Weights of a small GPT-style language model, trained from scratch on English Wikipedia.
Size: 18 layers, width 384, 28.3M parameters.
MLP neurons of a small language model. Each row is named by its layer, matrix (down: output weights) and neuron, and shows model dimensions 144-335. Each number is 500 + 25 x the weight over its row's rms, rounded and kept within 0 to 999. Numbers have three digits each.
After each neuron's rows, "raises" lists the tokens whose logits its output raises most directly, leaving later layers aside.

L12.down456:506492496512482533465452528523495521478466459542523517493534530473490483500472491534501545527487495504482469514486499506505520529532469461502501485520521484482531516474519474500516524462520514534478480509536531495536533489514507510539489524485518496467514502481496484514498512464574462520465476479470514520513478505542489459511481480476464511516510467495469486493511499546507509511483520482483499507513508480488542494493501482522512492550494490475487519558524510496537513447499495489502525472492489539486511496440481502508469478498443495509536508462502502508500481506500515505
raises: "many ", "these ", "much ", "all ", "one "

L9.down733:460512507498450460544527506493515480546517462537502491469543535502509509499461491519502501507515510456526512524521511548504484501471508471557489519516558505470514514516535494507535504505476520461519495523535475495489524511482466498559497516522498469514522479494500490529486490509455515522476505512501521527444547528462499498511567442460538540531499498495499491447524515494513531486473508519507508561498523514458529517510492506477497508518520499500489517494490512461480429483484464512513499553482510465535467514511523498453513540494468499481513547498503537472551504502520543483
raises: ").", "respec", "). ", "lat", "|"

L13.down502:480511516463472463498507486495501476531497494491525530534517494471492484508467457511534499490475481480532501488480450473530517519477460512495430491519556531502535500496507518512500479486484462510514492497472483511540550506493526484487505484526491476524559484485487519477477504507531478474512496509522538520494490526466502508465475527489483499518477523498499474496485482498496515480482469492486506509571537479479471470485489522536513543482499528495532489465523463486481508478524507517475493476499519436491496475508505520493495509498518509521532504485494529507563497485483492452
raises: "War", "War ", "war ", "war", "Tre"

L13.down584:530528497497468522511492452497497515478553542493528478494502492531510488504498489499511497526507472507478516473496486502476521506462543459481513495494540511489493505503552489514551492505475502504530473516496529508539526468532455494514503494516547475517502498518535537524476492505487547484463484492476519457466500532488490476493499492462513479514460540478511493536497502503503476461499484449508498495499520500502472497517446486505503549493531473521470523500461482525503492497515498487480530502521476481524464510500506449552500478472488481506571510487520490500461476523441510473
raises: "uses ", "ates ", "lies ", "ends ", "ells "

L12.down434:492512496535514565526472492489491496493501510499487556496514503500477509497447500478564465497479517493467490463512527503509478494486492506511521486458502521510485467487527492487535541484500541473539466490468469418500525543533455523503475505489522495487470460487461502502467495495470499496505458523502501494451516510503483522509457500514500499523515466503512475501460522458475528558500485489479482502510487465475517502524471502484525474496503504468493544513498524485525489518502442488523492496476508498541554458492477470533496508493505445502454532547506517554496513497500506547
raises: "years", "days ", "month", "months ", "times "

L13.down800:491511528487472497476516506502480446521475522525549494477509469474490546462478482490491507469496506476560515531527471500487468535472501509473530510489553529539473493499471513559519513472508471464509447495470495498472508487540472479486476513514466488513554516529511486530490432522544507485484533504471485475465512461519499495520486525515490516476515508525483504513501516529532514512468518516465451504492506497518530516474472505484449485490493542529497508480473495480512491477519520517494522490459499524515476489426498492512500514519464489520507493485559485484468484474538508496
raises: "\"", "he ", "she ", "was ", "it "

L13.down722:491510496482479482507519482464462487496470529498531565516531502471446522509506523497473508483531460485517513481527451470531489519481486488511493462470486506536498502501498505515510487482504480515485519515492515497499492539478478523540510503555501522497549481470491490485496495523517469494477437510547497540493520491539522513482535496473508519472554483505519538534488493474528466500500439484474504525488504537458491461494521502501528527470491490520517473490506493541525500492522495495506491508503474465487486517457512517529469481506513528499512514491496495537515566492486524533
raises: "its ", "their ", "the ", "his ", "ious "

L13.down1025:491519495449522491520519502497496482467445524470492533470484489479475483488494512532529494480511512498524491517525485494537492488511482523504475487480544496508501508506538475500519498507519523478494511511495509500483464493523509500480502554514491498495510538505507516501516541504560511524450497500469482498480485514483535517519509480484473522544514524481529508505507481527540481447550472531465507485504505481468552488496531493519536464531475465470492491506499507507523488499527504485483496508557512467458498487490535499473474511497501526535499517486506530515482486513488492438
raises: "ens", "ense ", "ens ", "di ", "ica "

L12.down291:532502527469455487519486504495477501497514452526505525503541552444522493527474489512504471518529520497543552530516506540480523524501510479532524518522510492510550479485472490494492496487530531462460501459531493497550485500523486461516513491469537469517471497468502500500523490491476485506513508487491506525500481512489496546514569501484534470522532486523515503469541518481491478520475505501523483489488512514482485501487484466477488506502495492528493532520505541549487462508469485511446523571482524519505530503498466483507476535475503520479532489477501531482511546475483492497
raises: ").", "). ", ". ", ".) ", "|"

L12.down886:548501497498448524468484502477505472497539516524514454515454492534465471464486486507516490523492513533492484504529519475461471485515532522489513480539517538492512471500504495494506489518530504497460540474491476505517510469512497449504466520518532508530460493484512552513480501509536511498512458536495488538492508457476478529497492462488517505494525500484492500452484531492533534503508493539449510473499468467535525511467476513442499488535536508506508481504534509517498527518501518521504527451517487564517492512494451479500478538473477523460519485494507528488514516506482461472
raises: "who ", "whose ", "which ", "that ", "featuring "

L9.down1133:485548507510472511512519559496520513466475478521498485503500494528527537469507500529550503446483544499519454497532546494472517474474526476483464543479543500488525499527483467494439469474490516511479536479524487491495519478543480502480469520495486534525491514479491470494511517514472515499532486508511470504480520497512510531491490510515463490489505467513530458481507470526519485486511509490470479531488484507494477556504514515522500497486508494481531553437533542500502484458504514526479523488520516532530483469470465466502481536531463527508565503506538515518513510541549465498
raises: "ally", "since ", "because ", "though ", "however"

L7.down548:484504514473470477533507538494479501437472547492535495549545469505509460490489537464515477507466502556443487499494501492479507523519513478488480504499486497531473528480502498541489505484523521545485487528517530470497507534574526517498517524530533440499520485486535494493496467508512495477495482551510507529506531508483482508491487505490506539474478507501520477515521463508502518507510466483522484508484478539528517490495512474481530519499505528466455508477498456451467507510519491503517495466493535444492510500526554511521517548476479546522505501466492431490482473556475534510
raises: "history ", "history", "=", "histor", "City"

L9.down666:526521539486515492463497525518515471503461500465509490492531517466500516501492521505546498452513524523530489536500511504516543503486471526488485495491471486506464481463479504500494513444481544508479489533509506537475513547492506516503483484486482512442454501471516431477505462492474455421470482521535518451555477488472485519513517511489501497524508488507486501487544505513511474499533475518502464495496514498507513440511477481498475478525519451455507501482506550492492474475522510525507502481482453477526486527500571519522499512459489475487514506511537483527519470507507530507
raises: "it ", "there ", "they ", "the ", "you "

L9.down518:501505517470493476495506477515492507483478490464550515449496547517515499512472544514490483472494553502532518505466497484504511511487478470497479481487521518529495481477467466525493490462515512532496564544509529513502524467540489490522464503468504543510510504500525464495530478493499455499499513540503462508527517508490501484513465520555482535497486492480508547493487476543548457476497490506487487537528469514483480464511509502471486480475529495510509549494507494473525491493462502525444560468520491515513480486528553541470555517450530524503514520495561497481470453543508518486
raises: "she ", "he ", "they ", "it ", "there "

L12.down1000:487525460512455540486503489518511512512513493494512509523561496497482486503484520499492529507482493496480488523473458451508510498480453454505500504493478499495475469469516481530473505459517481541487472508497515513502502469504523528494507501529508481490548529502495480523484487443539475504469473495483482528524539484519471491493509493514475490507545498480492532463509498502476489462498499517516455485434503488481524478526472470496499517562479498482534513537491498496512530497549502508474462521534492523525488527441509504490486493503479489495525489501518533530506512496498506533
raises: "the ", "a ", "this ", "its ", "an "

L7.down105:513475511519499536445467528492551486482535528492518524481467463480532525541447531426506534507508505503489489474517536492470493530492450502473520481517539484486532508501529481509525503449508489495538510482460447503509519525477492485545503474531537521532490489480520499511507505552535523484505480515465459496491468474485466497518494458509477460524496522522495503507538520522505499481466490452510529492531500494488455542505476522491524525521499498488474494515502506519512489529466478481522521484505503512512515487509495495505522477533441489483491557483468514517491486552481488467
raises: "months ", "times ", "days ", "years ", "tim"

L12.down756:470526491481462523521527534501515461500541498510533475490491516517476457505488495513491520515519528501540489512498539515478478482541521521494470488537470496467518510508527519482505507537505547469511516465540498501496544514511527495477486542536453493509453478483519530472493502489519474487489523488516535508513503537494496520489499532499515541490455525494518476493517526511483479499473489522463535487481462497538493544506476498457481516532470499497466514523514547510492509493513490511518504471473490523488527494510487480477476541478500471508493522477484460528507498482517447498
raises: "to ", "for ", "into ", "after ", "because "

L12.down989:514468482491513477511484450503510495497494535493512497486475496491529540499473510503500459499530493496483488518498494467486485470549472481480521471485502492512505526512522523519511508492458515484507512502498489510465490527480482513447499497483497453501517508483480520481545517498555515486520505515512492456481470488522511459529493512486536469483483485509500514514501483498465500487484523523499528509490487512504512469497511544508549498473524470498490497517450448513535546530504531489501443566442511495511531528483496505529507474552502470492515482492506525523500500461511513513
raises: "are ", "have ", "include ", "were ", "become "

L12.down79:462478502530477486497529493502463500513500498535528515488516480491479487434462439454498517512516488513515471526524529494522520502497511468499506512581465494518513503537456490510537494485508475511507525461518497498449485517471523509525532537513462497506491491505491518485494518478489488515540524501457588492524545509511513486479504496490498565522501539511516525466537515550488487477554468447480479513490479489501528515491485496461470500537511513493450521533484503528508503502516496518500470520493503527496532510496518497523504546498512543538519481473517503507465520480470507524
raises: "back ", "a ", "into ", "their ", "to "